Part of a small language model's weights: 7 heads of 32, rotary positions.
MLP neurons of a small language model. Each row is named by its layer, matrix (gate and up: input weights) and neuron, and shows model dimensions 48-143. Each number is 500 + 25 x the weight over its row's rms, rounded and kept within 0 to 999. Numbers have three digits each. A neuron's up and down rows have the sign that makes its largest values positive.
Before each neuron's rows, "fires in" lists the words (lower case) most often at its 100 highest values on Wikipedia text that the model never trained on; "fires after" lists the tokens most often just before its 100 highest values on Wikipedia text that the model never trained on.

fires in: "2020", "2022", "2021", "2023", "2024"
fires after: "0", " ", "°", "9", "_{"
L5.gate15:539514455490516489489491484484486505534508526528448502495543511478522461520523483491546512519519503466525507472539497526479522484467485502495508494517482478499521487514509477445524475492502501500469478500500499559486489519510507483512526498496508495476502492474534494513535525451530493482
L5.up15:502524505466503496495518491477537464502474545444508455502502500521454492531520527479528531507509437489465498514528488514540481510545502530492489518516499465503506491470537468538466510485526506434470496488525477504459466469476485453462486535490527511480524531506499525526484493538473519529

fires in: "with"
fires after: ",", " ("
L5.gate51:465506495498497497511454515509509490530501500481430475516481504499461497530495481499471546484440507491515496538507528490475530517524497508514462476498487509505526525510499504547494478526524465513540504539527535504495469496499494439504569485459484453457505482466483497473505513466543519497
L5.up51:507473506515510441546513471528517485511525496501471523514496550488478517505522516478482508512499445469487498450491529503493533493497499517481471486493496555491512459537507478517477521516514524491473543558529529489489453513480525465501536460507514489438509504466473476509514514468500485546

fires in: "first", "following", "second", "last", "founding", "20th"
fires after: " the", " found", "5", "0"
L5.gate133:442495453475531468553500500517487493526486513464509483447562513479486531495486519518523480524505425492498504534500485502494503487519487446471480503475495472487520511515489526556528516493472528512476540455504504450531473521477497489516477524511507529506518486510479534447472507470456522481
L5.up133:495495502502540520457529507501493478502534489499548523459516495496434454509513512498512493444435503491505486483521478515501531479504508468512536491495460536537554477498545467512473475500511515516516532484550544479524534521511515467514460527456467491485533480506503502480481512489505490495

fires in: "not", "more", "only", "even", "later"
fires after: ",", " was", " is", " are", " and", " not"
L5.gate307:463506479489509503534453548526512480500478517497501524510504475520474533490516491474529530514504507487520511504510513479489501501481507511473500476507506533442494518514499499505502471421439483535515513515469487554481459533488493487558484533514470524514493514451475504483521483423539513499
L5.up307:496531486487518457446501475493518471505491545476447516561470494528483436535514496501512499511506452523502492500466481507481550522496492527500537505522497534496472485490514517506526502486487463480522493460523547507496520475476455507469515525493529479514485505486515455525535477493521551505

fires in: "first", "second", "s", "third", "her"
fires after: " the", "'", " in"
L5.gate169:517461492494477451536519477501498470480502493543502473474427505483526515508491538554480525496529505506476498521510528452483466502536523495499541504512513506510482430489509472523485502490504495475487470540505545493525545502519532496489445461491507488505510547504497465492451468471495523507
L5.up169:472456515474446475510507473494477526480490500520506535476483470507491500477474514495488530500507493462548525506494542465501496518494493510522513512491521477515492493522537480525482538457479510538499511477480533497522530558509520495480497526478472536466465511532509485463443518504510504476

fires in: "it", "which", "that", "also"
fires after: ",", ".", " which"
L6.gate10:492489490504525508527523472431521470514477478491502481501518512456490495490483512532477511495461499476535459485526490538492479493447507478543513483467525517478515495496460449527500490521518521507474494491476495459518487465528493516538512466553493458547559513502478485498532545547541515508
L6.up10:514435512485509501508484497515509481489492490484509504487488515486499511460516498521539522509462542533464496510431475549558491485501498536515465488492530509500509456526508510539473503492497506512543513495509511507500525503493523492488496525535522496492512476537455486490455470488496452528

fires in: "he", "she", "and"
fires after: ".", "\n", " where"
L5.gate171:559509504526501452536496514519486495508515491445473479548468521508494491506508477461481490508486496517469497524441525513534488465535493479522500486510470476542477484466510535513479511533510504539518467464478537523491531453507508497524511483486483505492463466499555511467497450490521467505
L5.up171:527486550498476511519482463520515440524498506485491469519516547465474547526523497510442474466520567501500511464506514498538514462491487497482476496482501503485513530497511483475496494571519515519518453500536524461506485513475507493495461479522495473519486525470509489487504482487491491470

fires in: "it", "he", "she"
fires after: ",", ".", " but"
L6.gate60:460519493501522521489541513452527497505469481513441459524493509437520487481506501499502554490483477465471548502509529492535480510511471481473458492490499494489530464457435474488461470508529486481497528481483468518515481480548521524528552483517505479509518492505537502525498507503474480527
L6.up60:505484493500512484532485547520495474489475454487482489520473506500458498527549497481470504523499501506518513472479515530436489465508516505521511459527491517488512495444497499502497495509495509480510528469531471516507459518469499517481484476491527517475467527499468467489470489525442473456

fires in: "2025", "2022", "county", "2021", "2020", "2024"
fires after: "0", "Co", "|"
L4.gate92:543515477462482543508465505485470534473485547497495526489520494513507501484516521475528473478510507519519516543529505482514487553469519501543519438508515499488459456502532499468493506483471540516482477520527469470465496517506495476468541539461495491450489472514496506484523479532523498512
L4.up92:522487462490506465469543484504475471498461504499468535479522490493496509514523525506544458460498537465505504492527502489476531504550457532496550494531481521504504486503485478494506496495488491517505484484527517524489502500476534460441462477446509501513483473474505531493516526507475488513